config.yaml
qk_norm: false
schedule: "wsd"
dataset: "wikipedia_en"
MLP neurons of a small language model. Each row is named by its layer, matrix (gate and up: input weights; down: output weights) and neuron, and shows model dimensions 96-159. Each number is 200 + 20 x the weight over its row's rms, rounded and kept within 0 to 999. A neuron's up and down rows have the sign that makes its largest values positive.
Before each neuron's rows, "fires before" lists the tokens most often just after its 100 highest values on Wikipedia text that the model never trained on; "fires after" lists the tokens most often just before its 100 highest values on Wikipedia text that the model never trained on. A number after a token or word is its count.

fires before: "1" 12, "8" 11, "3" 10, "7" 10, "4" 10, "9" 9
fires after: "0" 35, "9" 35, "8" 14, "6" 4
L11.gate162,219,212,202,185,199,198,217,191,212,215,184,188,187,185,203,202,203,209,226,206,209,170,193,206,187,214,205,211,204,232,256,203,207,162,183,205,186,233,239,191,216,225,196,183,186,192,173,187,168,210,228,195,160,184,226,232,184,190,239,185,186,166,199,182
L11.up162,236,177,171,208,180,206,208,200,225,184,200,182,234,177,196,197,174,208,218,216,191,205,194,201,159,185,204,234,199,198,230,198,223,235,201,192,236,214,186,214,183,177,173,230,227,222,186,195,188,199,202,203,223,210,186,268,256,221,193,211,216,205,190,177
L11.down162,209,212,194,180,212,187,184,162,186,178,216,189,166,205,236,205,219,217,176,165,193,202,196,212,212,178,169,193,190,164,193,226,205,190,152,195,207,181,212,188,207,171,192,189,165,184,193,225,212,212,225,208,209,202,182,195,209,206,190,229,189,203,215,183

fires before: "," 43, "." 26, "1" 7, " |" 7, " and" 4
fires after: "1" 37, "2" 35, "0" 10, "7" 5, " " 4
L15.gate379,195,204,179,191,188,225,183,165,198,177,206,199,174,169,217,218,217,186,235,190,178,234,226,188,221,202,205,212,179,236,220,197,174,183,246,208,175,216,225,232,207,215,213,194,172,204,202,182,183,204,208,194,204,191,163,209,195,217,224,194,190,172,198,254
L15.up379,152,195,220,180,187,163,194,153,202,208,152,186,222,182,203,229,192,244,221,189,201,228,211,196,179,189,197,183,217,229,208,226,239,190,179,229,208,249,203,194,202,200,185,197,206,185,216,199,182,204,206,189,221,208,207,163,200,241,226,178,188,175,206,192
L15.down379,197,180,170,195,215,257,227,221,237,218,241,255,173,180,207,208,243,187,192,209,185,215,198,181,191,194,228,204,172,202,211,181,183,182,219,180,209,194,237,209,174,167,211,258,203,188,206,199,197,206,208,147,202,214,203,198,207,213,211,209,190,200,214,189

fires before: " |" 42, "1" 8, "0" 7, "3" 5, "+" 5, "9" 5
fires after: " " 89
L5.gate443,194,202,196,187,198,205,220,215,190,186,189,183,210,182,208,185,202,197,197,155,210,195,200,209,224,197,201,188,202,200,222,178,217,237,178,235,196,200,193,192,198,185,179,249,206,216,198,207,242,212,232,187,226,182,231,228,189,201,275,180,195,163,192,174
L5.up443,215,220,217,194,179,241,221,197,175,235,210,167,208,195,180,205,175,167,211,248,196,187,191,191,222,199,201,168,156,223,195,198,191,213,175,205,215,189,215,227,190,209,206,191,202,209,151,196,208,196,191,200,168,175,232,203,178,180,177,167,188,186,189,206
L5.down443,217,181,216,208,196,180,157,177,192,239,194,247,213,215,185,221,243,227,183,205,212,229,129,217,222,221,236,216,239,178,207,165,204,219,231,195,228,214,208,207,170,183,223,233,198,182,163,174,214,176,179,174,232,150,212,194,179,190,237,222,180,212,193,214

fires before: "0" 53, "1" 28, "2" 6
fires after: " " 48, "2" 15, "0" 10, "9" 6, " |" 5
L16.gate181,188,188,220,175,218,171,198,192,200,194,172,202,231,255,188,217,208,212,214,233,217,186,179,233,224,207,237,212,214,191,254,195,198,207,216,190,215,240,171,212,217,216,186,232,183,216,200,207,160,215,226,216,250,176,204,202,218,204,211,226,203,201,174,206
L16.up181,214,166,206,224,212,232,203,220,219,227,193,179,203,236,221,212,184,227,199,191,228,194,206,214,207,190,208,233,205,169,213,207,181,204,228,202,230,241,195,179,195,199,204,199,186,209,224,217,186,200,212,160,199,201,232,199,226,197,208,194,186,195,190,170
L16.down181,196,194,199,162,197,213,209,193,211,193,201,197,243,250,228,210,220,201,200,221,226,183,206,194,182,197,194,213,200,205,183,173,192,222,192,178,190,182,212,211,209,213,208,209,202,219,156,191,184,135,161,204,198,212,199,188,227,207,196,177,182,233,211,181

fires before: "1" 22, "2" 16, "0" 14, " |" 13, "6" 6, "3" 6
fires after: " |" 70, ";" 16, " " 8
L12.gate498,242,227,219,175,175,186,201,215,157,231,196,224,218,204,211,191,223,182,202,185,169,212,235,175,190,212,198,239,170,186,218,165,190,188,201,183,194,223,184,223,156,216,171,200,199,221,192,209,205,219,210,183,232,164,216,202,162,204,190,200,206,200,204,201
L12.up498,168,242,188,177,171,229,177,177,225,176,187,204,211,166,210,252,192,178,208,213,229,178,162,204,208,198,220,169,220,192,185,217,176,172,190,216,226,217,236,220,217,207,224,184,216,198,179,209,211,207,190,240,209,149,202,220,185,213,194,182,184,214,198,200
L12.down498,208,210,210,196,219,211,188,199,238,192,178,206,233,174,178,232,212,208,203,232,197,179,211,194,223,216,200,195,216,178,222,213,235,189,170,181,215,200,228,156,226,167,201,193,181,179,187,165,162,166,208,218,187,210,211,213,199,198,193,234,216,195,217,212

fires before: " |" 45, "0" 11, ";" 8, "1" 4, "2" 4
fires after: " " 53, " |" 18, ";" 5
L13.gate41,215,191,191,194,165,205,209,204,164,210,181,207,218,220,192,206,156,209,176,186,215,212,208,205,202,199,187,164,188,200,205,219,163,231,144,211,172,201,203,209,192,224,233,228,203,215,230,232,188,214,221,192,195,191,200,227,187,207,173,200,203,187,209,197
L13.up41,208,234,233,199,175,182,187,204,190,216,215,209,238,198,205,200,217,178,183,208,216,212,180,197,191,236,193,171,233,190,172,218,202,130,181,166,211,209,216,229,185,217,187,180,180,181,182,190,232,206,193,218,190,201,223,215,196,194,169,206,206,194,209,206
L13.down41,201,180,198,188,206,205,179,166,204,205,164,203,209,224,195,208,183,228,222,187,233,198,170,201,190,191,170,199,203,209,201,200,193,231,200,236,190,229,180,213,202,185,187,234,212,200,220,235,199,211,180,196,218,190,221,203,217,215,242,225,216,195,181,211

fires before: "5" 23, "7" 20, "6" 15, "1" 13, "3" 9, "4" 7
fires after: " |" 29, "|" 23, "9" 13, "0" 8, "," 7, ":" 6
L16.gate100,215,199,154,182,226,215,213,191,211,208,189,219,202,197,211,170,211,215,249,243,211,228,210,195,176,218,200,227,224,206,201,201,214,173,222,231,206,199,205,236,211,204,151,182,189,204,239,210,211,208,245,189,208,199,181,150,227,205,216,230,218,192,189,218
L16.up100,227,224,222,222,217,201,189,213,238,195,211,202,222,214,209,239,174,207,200,200,184,205,221,174,163,179,223,192,187,220,184,210,194,210,222,226,203,236,178,198,186,201,166,212,185,248,215,201,188,200,183,210,185,212,206,205,203,205,177,182,146,222,183,156
L16.down100,208,208,222,189,172,212,188,194,200,176,198,224,206,182,197,235,187,182,197,180,228,206,199,172,182,193,220,201,156,197,193,206,178,218,181,225,188,235,192,203,229,200,200,225,148,228,168,169,184,146,168,205,208,206,209,240,191,230,202,222,214,175,196,196

fires before: "3" 21, "0" 17, "5" 15, ";" 10, "4" 9, "1" 5
fires after: "3" 13, "1" 13, ";" 10, "2" 9, "5" 9, "8" 6
L16.gate697,240,187,222,227,229,190,201,200,221,209,195,215,189,215,210,232,158,230,195,239,213,218,171,180,231,238,218,195,193,220,215,199,155,172,178,174,189,201,176,193,213,244,175,209,210,187,192,222,217,213,204,226,186,203,220,200,178,209,187,189,173,226,217,233
L16.up697,206,221,189,216,207,212,252,207,188,197,237,204,216,183,224,180,185,212,179,226,198,169,201,206,193,193,160,187,201,188,175,225,199,210,196,208,198,198,214,204,227,216,231,203,223,200,185,177,207,201,175,208,198,177,239,199,223,223,178,231,196,227,223,207
L16.down697,192,205,205,216,201,192,186,186,184,175,217,186,191,258,242,183,193,226,192,225,211,190,191,192,217,223,232,206,199,199,190,153,218,165,188,193,224,231,220,215,185,229,183,183,244,192,241,202,196,189,181,173,186,195,228,202,189,207,205,185,183,245,190,190

fires before: "1" 36, "2" 16, " |" 11, "0" 8, "4" 6, "6" 5
fires after: " |" 58, ";" 22, "|" 8
L3.gate166,193,198,183,164,226,231,207,191,173,196,175,191,200,225,220,213,193,210,198,195,236,168,210,171,209,159,180,206,210,214,170,189,176,177,202,222,183,214,207,195,163,233,181,191,184,180,231,210,225,210,190,222,201,185,230,187,192,222,216,234,193,167,222,207
L3.up166,174,166,198,189,204,242,195,189,183,234,208,181,189,193,228,172,186,170,166,209,198,209,197,177,192,167,182,222,202,186,178,174,226,175,215,195,151,190,171,192,198,230,174,189,191,187,210,193,204,206,181,179,194,212,212,204,173,172,203,173,227,219,216,205
L3.down166,221,220,234,203,169,206,218,209,217,188,199,203,196,154,204,224,202,204,223,216,138,202,212,199,164,212,151,201,195,218,215,213,182,205,192,225,225,200,195,224,203,176,200,199,183,211,187,174,163,186,217,209,210,186,209,217,203,208,183,208,190,196,209,198

fires before: " |" 86, " " 4
fires after: "1" 16, "3" 15, "8" 10, "0" 10, "5" 9, "9" 8
L14.gate97,215,190,197,202,203,177,196,192,173,211,164,207,222,171,183,199,223,178,179,178,240,198,186,190,204,193,204,211,179,215,165,211,213,219,257,202,152,213,223,216,218,192,163,190,216,171,196,190,182,208,187,201,198,170,183,238,190,205,214,172,207,195,195,196
L14.up97,251,173,211,234,192,192,176,190,201,190,196,197,171,177,215,223,189,204,208,197,200,209,191,203,217,182,229,194,235,216,193,192,184,161,219,232,199,229,222,205,165,202,190,180,176,224,172,216,219,202,206,157,213,212,215,194,179,202,204,222,156,217,215,211
L14.down97,198,194,192,184,189,241,203,219,235,213,195,218,189,203,189,196,211,211,157,173,204,218,180,208,214,210,228,199,204,201,222,265,191,176,194,201,227,184,218,175,197,208,225,228,158,204,182,194,184,192,186,216,234,209,199,196,174,216,191,196,214,176,169,184

fires before: "%" 29, " |" 25, "." 11, "1" 5, ";" 4, "0" 4
fires after: "2" 26, "." 14, "3" 13, "1" 11, "8" 10, "7" 7
L6.gate583,196,238,212,231,187,188,203,174,224,166,168,175,215,222,204,219,211,233,173,198,221,183,208,222,201,211,199,205,217,189,203,193,189,206,178,163,194,225,166,222,177,153,201,205,218,186,205,187,201,217,246,183,188,164,199,211,238,219,187,166,201,218,202,183
L6.up583,180,215,201,197,213,231,204,214,225,223,233,188,223,224,238,233,195,202,234,180,228,225,210,183,196,201,190,173,189,163,208,207,189,194,198,214,212,255,219,250,194,225,182,213,240,198,246,215,192,206,191,176,242,221,187,174,206,183,202,187,184,206,200,187
L6.down583,179,234,242,208,194,210,241,209,210,221,198,180,219,201,154,188,218,194,181,193,181,200,124,223,196,213,189,203,214,201,217,171,202,207,166,174,187,176,172,190,182,230,208,183,212,205,201,205,209,152,213,223,178,197,215,212,207,185,176,203,200,168,199,219

fires before: "3" 19, "9" 15, "4" 11, "8" 9, "ac" 8, "che" 6
fires after: " " 34, "0" 18, "1" 12, "fi" 8, " /" 6
L15.gate688,180,212,203,211,204,185,198,209,224,188,157,214,210,188,193,225,170,205,227,188,196,202,202,157,156,210,221,147,196,208,224,209,205,200,185,169,174,192,184,186,202,178,190,225,190,186,199,208,181,205,181,200,235,203,207,205,189,197,209,210,214,197,191,192
L15.up688,223,174,220,202,199,155,183,186,187,214,199,188,210,246,182,220,225,197,170,186,209,196,211,175,193,169,211,188,172,178,213,175,183,195,208,190,213,202,198,213,175,207,185,197,218,239,243,205,150,209,243,198,191,199,206,198,218,218,194,170,210,207,202,175
L15.down688,196,229,189,163,197,219,235,203,201,194,186,188,187,177,186,176,171,188,202,233,184,177,237,204,198,215,200,167,189,219,183,229,199,201,171,191,214,186,198,202,199,230,223,231,144,204,216,190,211,201,217,173,237,185,188,195,186,198,198,188,214,175,204,189

fires before: "0" 27, "1" 17, "2" 10, " |" 6, "3" 4
fires after: " |" 34, ";" 29, " " 8
L11.gate183,227,193,198,200,187,219,194,182,207,211,211,195,203,174,248,226,175,155,190,242,191,215,181,178,231,232,225,182,216,237,201,187,196,208,154,234,190,201,227,181,225,222,204,208,217,184,171,186,189,207,206,214,181,158,199,184,181,223,198,211,234,210,187,225
L11.up183,213,187,196,184,201,238,203,228,248,222,190,161,204,182,176,191,188,211,196,175,199,209,200,192,220,172,210,226,209,189,166,208,190,224,205,170,210,216,181,202,176,217,220,160,219,197,181,203,173,198,218,212,211,174,191,202,187,231,181,203,179,205,248,205
L11.down183,198,211,193,174,196,212,185,229,217,175,222,192,203,204,197,197,218,179,148,215,196,191,240,197,161,228,230,194,198,217,223,167,190,194,202,211,201,175,188,194,220,200,191,214,231,209,241,200,200,193,213,212,190,195,189,193,206,190,229,157,186,215,203,215

fires before: "4" 21, "7" 15, "3" 12, "5" 10, "6" 10, "1" 7
fires after: "," 31, "0" 20, "1" 14, " |" 8, "." 4, " +" 4
L15.gate542,211,197,220,185,180,213,184,201,208,187,193,210,239,176,219,229,213,168,201,199,216,187,200,188,201,181,235,200,225,245,197,200,184,197,219,196,202,190,201,194,234,202,170,192,167,233,257,172,229,209,187,223,216,206,184,171,207,180,248,199,190,223,192,182
L15.up542,201,207,179,192,216,215,207,172,226,180,242,179,241,225,196,183,182,207,230,200,190,243,209,182,194,197,205,249,228,203,217,186,131,199,218,202,211,223,227,189,205,214,206,181,216,203,201,223,188,200,221,211,211,161,224,205,239,230,204,187,183,199,212,198
L15.down542,164,204,208,171,239,193,216,141,180,158,185,204,158,206,190,184,199,222,167,203,242,180,197,200,202,164,209,188,178,206,180,153,215,191,174,212,175,194,185,191,219,184,193,205,192,186,200,194,170,185,172,214,199,234,194,203,206,213,237,214,204,213,201,189

fires before: "9" 58, "0" 35
fires after: " " 67, "–" 14, " (" 7, "." 6
L15.gate363,217,232,223,244,190,205,196,172,170,208,227,193,201,179,189,216,194,214,240,191,225,168,204,191,186,183,201,213,185,188,209,190,198,193,217,243,205,181,178,181,195,206,230,205,184,209,216,228,211,204,188,207,196,189,178,219,194,211,180,228,164,224,197,211
L15.up363,217,245,185,178,190,181,207,183,198,191,199,194,219,198,205,238,202,208,230,207,194,228,193,227,202,232,212,201,199,206,194,185,183,251,208,195,221,186,192,197,166,224,186,188,212,221,217,216,190,200,209,197,189,204,195,178,186,204,181,210,191,189,194,237
L15.down363,212,189,191,182,189,172,204,193,197,189,245,220,156,193,207,250,197,193,217,205,178,199,191,210,173,196,193,203,147,169,190,196,204,208,220,183,192,229,195,175,186,212,207,238,208,208,208,210,216,204,212,210,241,201,191,188,217,214,201,207,184,202,186,192

fires before: "0" 49, "s" 4, " that" 4
fires after: " " 58, " (" 6
L2.gate212,185,248,187,208,177,184,223,183,161,169,192,206,188,174,196,201,171,178,232,200,220,209,202,185,225,208,176,219,177,198,195,207,217,220,208,179,214,193,175,210,202,182,179,225,209,193,196,187,186,225,183,171,215,180,199,234,163,213,217,194,169,186,184,185
L2.up212,197,221,159,210,201,213,185,180,216,164,251,244,213,188,194,221,183,203,195,170,183,209,203,260,243,219,208,188,195,189,234,190,182,201,211,200,196,194,201,179,180,182,209,216,170,197,224,233,173,213,160,183,217,199,219,194,192,208,195,176,169,184,179,203
L2.down212,157,166,223,206,182,204,202,194,184,214,187,196,174,224,195,193,220,201,189,210,199,210,208,153,173,190,193,197,182,194,203,183,207,213,168,186,200,191,208,199,201,221,181,202,244,197,208,198,189,164,211,202,199,198,217,182,196,184,225,262,231,169,203,187

fires before: "1" 24, "0" 21, "4" 11, "2" 7, "5" 6, "3" 6
fires after: " |" 73, " " 7, "-" 5, "3" 5
L3.gate511,216,182,215,197,212,226,152,203,177,201,168,213,196,212,190,186,206,232,179,180,199,185,205,182,189,207,163,188,185,197,220,189,212,225,192,190,212,231,188,201,195,189,200,200,172,205,199,215,229,215,199,206,173,228,222,191,204,219,221,211,197,219,226,199
L3.up511,177,218,229,212,204,206,201,194,212,217,219,203,180,217,196,193,198,187,180,192,197,181,185,167,207,185,214,175,183,212,168,201,216,180,214,211,213,234,214,198,185,257,213,204,214,212,208,206,210,210,202,240,178,188,190,188,238,188,190,200,179,243,182,197
L3.down511,216,187,226,197,171,220,184,189,202,191,191,220,200,203,217,175,216,203,191,194,195,204,194,203,213,216,189,219,188,186,220,228,181,200,189,214,181,187,150,160,185,185,195,191,204,155,191,198,210,176,216,185,203,179,188,197,165,194,183,222,233,195,233,211

fires before: "1" 46, "2" 27, "9" 5, "0" 4
fires after: "4" 16, "1" 13, "6" 12, "5" 10, "9" 9
L13.gate278,190,185,195,214,205,217,198,185,171,165,195,207,208,218,196,190,215,187,188,197,197,213,202,207,219,187,218,203,224,213,243,198,185,181,212,202,191,227,232,214,211,220,213,190,188,190,215,184,201,207,221,173,223,153,201,209,179,234,204,210,186,210,187,203
L13.up278,239,177,211,194,195,206,211,196,189,227,213,215,186,182,175,217,202,206,217,175,173,216,239,206,198,211,232,191,205,200,226,188,181,195,195,231,238,216,186,193,196,180,209,206,194,196,183,153,193,210,206,223,229,221,247,184,225,201,192,201,228,235,209,192
L13.down278,234,189,196,212,212,206,182,180,173,173,198,244,214,214,205,201,194,173,204,211,174,152,227,205,191,189,184,181,217,218,195,224,182,211,156,204,210,176,207,216,205,208,205,203,225,200,186,199,187,147,192,242,216,182,182,194,210,222,210,198,229,200,200,226

fires before: "." 36, "0" 30, "1" 18, "–" 8
fires after: " " 46, " |" 42, ";" 7
L15.gate57,192,232,208,177,194,196,218,187,219,185,189,222,249,186,198,216,211,180,217,212,198,178,154,151,165,183,177,208,209,199,176,221,232,200,181,237,205,195,215,224,215,197,180,184,226,203,193,186,200,214,218,193,201,160,190,181,209,221,231,194,236,210,215,188
L15.up57,206,201,166,199,200,193,198,207,206,213,191,186,227,228,201,197,184,181,213,213,192,153,187,187,186,188,194,216,197,227,207,191,222,202,184,199,213,192,208,204,199,202,188,185,234,202,169,217,208,195,195,212,182,185,168,231,192,215,234,194,187,183,189,184
L15.down57,199,204,207,205,193,200,190,190,220,182,178,203,289,234,196,187,267,212,200,239,198,218,169,194,204,183,180,218,218,218,194,170,186,218,211,194,202,225,179,178,210,181,199,183,195,190,188,228,176,149,211,186,202,178,213,209,224,198,231,195,183,198,215,171

fires before: "8" 45, "9" 29, "–" 6, "7" 5, "5" 4
fires after: " " 48, "1" 38
L15.gate689,210,206,184,202,205,175,200,205,221,206,193,204,165,202,196,227,185,222,194,200,195,188,174,176,200,213,201,208,232,202,202,186,196,224,205,215,199,225,195,177,211,190,205,187,166,161,212,231,170,206,184,195,177,165,220,226,184,206,203,185,202,176,167,193
L15.up689,255,169,191,187,201,162,196,209,174,174,220,191,223,184,204,241,169,194,188,176,217,188,196,206,195,214,212,175,227,228,237,217,205,231,188,185,175,181,176,198,200,197,183,203,208,217,191,214,198,202,219,186,186,190,185,211,186,189,189,222,196,224,198,177
L15.down689,206,223,185,204,208,220,173,162,237,202,160,215,202,207,215,176,169,224,197,206,203,212,218,224,198,218,215,191,177,209,193,195,207,202,212,214,225,216,212,155,222,232,194,189,192,225,209,187,251,190,191,228,248,205,199,192,186,204,194,211,166,167,216,190

fires before: " |" 48, "0" 10, "3" 5, ")" 4, "1" 4, "8" 4
fires after: " " 77, " |" 15, " (" 5
L5.gate382,230,254,212,197,197,201,202,183,181,200,179,212,178,227,219,186,191,189,178,188,183,211,196,178,241,215,165,212,182,232,203,171,165,190,196,212,167,197,181,198,181,201,186,237,197,195,222,207,188,220,204,179,213,191,247,229,191,231,218,213,230,207,178,189
L5.up382,204,180,186,224,203,208,200,193,180,219,212,175,185,196,197,213,189,199,231,193,204,222,208,199,214,181,214,194,189,221,225,212,192,180,222,188,184,204,217,233,244,222,202,206,190,185,222,231,178,207,206,214,228,220,187,169,217,175,161,188,188,170,177,207
L5.down382,195,217,193,208,176,217,164,201,193,211,208,206,187,213,188,193,248,194,185,174,216,213,161,180,237,220,191,193,180,163,203,194,219,201,208,165,202,165,155,183,216,185,193,213,228,215,189,209,185,202,199,207,208,151,209,215,179,212,193,221,214,225,215,195

fires before: "," 28, "8" 18, "6" 11, "0" 9, "1" 8
fires after: " " 87, "1" 6, "–" 5
L16.gate526,195,228,205,169,193,204,218,193,182,151,205,226,218,214,194,226,214,201,236,204,210,173,189,174,200,225,206,201,222,195,202,177,198,209,177,218,200,197,238,164,191,179,186,192,204,166,254,188,223,218,224,179,188,202,204,168,181,218,200,153,210,187,185,201
L16.up526,226,179,195,203,200,199,181,225,206,211,183,226,206,208,219,210,171,202,244,169,206,220,196,214,236,208,211,191,191,213,173,184,187,208,194,189,204,193,243,195,196,204,188,194,182,161,189,220,178,197,177,192,182,205,191,164,171,201,177,239,196,176,188,190
L16.down526,204,226,220,183,236,192,179,216,216,201,195,188,241,165,181,185,172,204,240,218,180,220,169,182,196,201,210,180,232,226,193,183,207,219,209,185,208,210,203,182,188,197,153,220,229,219,215,231,195,160,201,207,207,234,189,206,191,215,205,239,191,184,194,188

fires before: "8" 38, "9" 26, "7" 9, "5" 8, "0" 5
fires after: " " 98
L5.gate322,205,213,214,158,199,210,226,193,204,195,236,182,232,221,200,226,183,203,222,198,200,206,187,206,192,206,221,177,225,202,188,205,186,221,238,234,191,198,247,212,221,191,210,188,180,209,228,222,185,186,187,223,183,233,216,194,230,210,199,188,164,151,166,236
L5.up322,223,207,169,210,209,219,230,217,188,225,203,214,191,209,200,173,187,178,185,210,190,171,220,208,215,207,198,214,202,231,261,220,198,188,215,224,182,226,217,243,211,217,196,183,155,209,177,179,216,208,218,227,214,183,199,181,207,217,188,218,180,176,172,208
L5.down322,210,182,235,216,171,194,139,210,207,220,219,190,202,168,210,243,194,221,221,196,208,200,87,170,207,196,207,188,210,167,157,228,186,238,183,176,205,188,193,168,184,173,236,212,220,207,212,220,188,212,193,185,187,213,186,192,219,202,194,176,200,210,182,201

fires before: " " 33, "1" 13, "2" 13, "0" 12, "5" 6, " |" 5
fires after: " |" 38, "%" 37, "|" 10, "4" 4
L5.gate31,201,207,189,180,210,224,209,192,190,190,198,171,226,241,239,229,210,180,207,166,210,209,193,163,212,182,134,192,201,192,144,198,209,175,183,209,195,203,210,222,182,183,195,203,213,203,216,182,218,203,183,199,201,226,227,216,182,238,212,192,238,208,214,208
L5.up31,219,201,204,211,204,204,182,182,179,217,242,171,190,199,215,184,180,195,241,214,207,215,217,200,224,209,178,210,197,201,183,226,197,198,200,182,196,180,183,202,189,196,199,206,250,172,181,198,205,187,209,205,191,181,202,209,142,214,197,189,210,209,222,183
L5.down31,170,169,205,229,194,185,207,246,200,222,186,232,176,177,172,199,184,202,191,223,226,198,199,181,186,225,216,196,212,214,237,177,182,180,214,208,197,194,219,209,198,185,189,194,149,170,181,223,206,206,184,216,196,192,207,187,218,198,184,202,169,204,169,192

fires before: "2" 29, "3" 25, "1" 21, "4" 10, "0" 4
fires after: "9" 43, "0" 25, " " 13, "–" 10, "8" 6
L14.gate241,234,197,214,197,195,169,227,202,166,217,177,177,217,194,182,217,203,197,205,231,180,179,214,175,202,206,230,228,204,225,239,193,193,231,205,224,207,226,202,202,178,174,217,204,188,202,206,225,213,202,186,210,226,199,200,167,215,217,180,236,190,199,191,201
L14.up241,214,221,229,182,181,192,180,184,227,199,211,160,205,228,222,219,187,213,174,212,191,174,190,231,174,208,194,245,226,236,188,175,175,187,215,211,211,224,189,211,232,225,195,193,204,192,215,191,216,202,190,206,186,201,218,177,198,185,199,170,176,194,235,183
L14.down241,202,192,161,181,230,187,230,210,170,229,206,231,213,220,198,178,223,211,186,227,193,197,189,190,229,200,193,193,222,195,196,235,183,232,203,222,238,198,202,219,205,212,196,202,192,216,198,214,210,183,185,202,214,233,210,165,200,205,178,239,223,228,230,223

fires before: "0" 44, "1" 24, "2" 14, "3" 8, "4" 6
fires after: "1" 21, "0" 15, "2" 14, "5" 10, "3" 9, ";" 7
L15.gate163,183,217,207,167,192,191,198,196,201,215,194,211,191,240,212,232,134,211,187,213,218,199,201,150,194,194,220,256,209,165,203,189,202,217,214,187,202,229,226,182,211,185,206,184,224,186,185,198,195,210,169,195,201,215,218,214,199,186,200,229,163,205,201,186
L15.up163,198,196,204,191,213,167,151,198,210,194,213,217,188,228,209,199,213,171,173,225,184,189,176,172,199,191,170,199,237,192,186,202,200,186,185,217,201,216,223,197,212,215,208,185,241,167,194,216,228,200,232,190,227,203,226,166,196,227,225,211,178,252,212,191
L15.down163,213,204,224,213,187,188,202,182,186,172,177,195,218,194,215,200,220,203,225,210,221,214,178,185,216,212,172,196,189,166,226,211,223,234,175,216,258,215,194,185,194,209,192,186,184,182,159,230,193,204,209,135,202,233,220,198,226,202,126,217,218,224,195,158

fires before: "," 32, "." 21, " |" 15, " in" 4, " season" 4
fires after: "1" 23, "2" 22, "9" 17, "0" 16, "7" 4
L13.gate650,173,200,203,188,190,223,233,222,192,196,185,202,209,191,167,214,214,194,200,199,217,207,189,184,253,169,198,208,187,198,173,238,206,219,247,214,172,209,204,213,194,225,199,213,205,191,195,174,160,212,187,216,201,177,211,174,219,222,197,181,183,195,161,191
L13.up650,174,194,219,154,196,185,207,194,202,191,214,154,237,188,154,210,195,181,212,171,223,186,186,170,168,202,180,185,216,202,198,207,209,229,193,211,176,208,189,219,180,234,198,240,219,192,201,206,162,198,168,171,219,186,203,191,183,202,232,210,209,160,235,204
L13.down650,192,204,248,203,171,262,197,185,208,162,186,212,176,202,202,187,224,199,183,179,154,217,202,215,203,190,208,205,183,200,229,216,212,205,190,208,176,206,219,194,187,208,161,224,199,219,213,188,199,206,203,200,192,188,221,197,168,191,191,177,187,201,198,189

fires before: " |" 27, "0" 17, "-" 6, "+" 5, "5" 5, "7" 5
fires after: "-" 33, " " 33, "," 20, ":" 5
L3.gate513,198,212,240,209,176,173,199,215,225,179,180,187,210,204,182,183,181,205,203,210,222,177,210,192,176,224,215,182,185,201,191,172,222,215,205,199,201,194,197,187,199,238,169,219,179,154,202,218,236,210,212,198,223,197,199,188,195,252,191,235,205,194,215,186
L3.up513,204,199,208,229,199,235,196,194,214,159,218,210,228,242,227,205,200,193,192,208,200,214,172,207,201,201,219,229,195,175,191,205,223,202,169,228,202,234,222,214,198,208,219,213,237,224,183,199,201,214,227,243,174,179,183,184,212,228,201,238,183,252,219,176
L3.down513,159,230,222,206,191,202,208,229,187,180,188,197,201,214,197,209,206,207,203,189,199,190,218,213,206,241,210,186,204,202,213,169,196,201,229,181,181,170,200,213,171,244,184,208,177,197,215,192,224,186,181,179,174,221,193,227,186,242,204,184,239,207,233,198

fires before: " |" 20, "," 16, ":" 8, ")" 7, "." 7, "\n" 4
fires after: "9" 26, "0" 24, "1" 17, "8" 8, " " 8
L6.gate451,234,194,204,183,188,166,198,191,213,191,212,188,231,185,197,201,250,201,229,187,207,208,207,171,214,213,177,192,220,252,217,220,200,209,201,230,176,207,216,197,195,180,216,224,208,216,156,173,174,197,204,230,197,183,186,158,228,200,216,176,191,168,214,214
L6.up451,228,197,182,208,168,197,184,185,224,196,217,227,201,201,198,217,215,240,225,237,204,229,193,171,230,231,183,221,233,201,182,189,182,208,240,209,191,220,188,192,202,200,212,200,191,193,185,166,168,207,202,219,173,220,217,231,210,211,220,192,178,208,183,230
L6.down451,165,209,150,191,213,193,193,184,205,205,180,201,205,183,198,194,182,213,169,187,190,182,73,204,179,200,209,187,197,194,221,201,225,199,169,189,211,201,198,198,204,190,184,204,185,201,191,227,202,166,191,210,217,206,169,171,206,188,164,186,208,196,191,183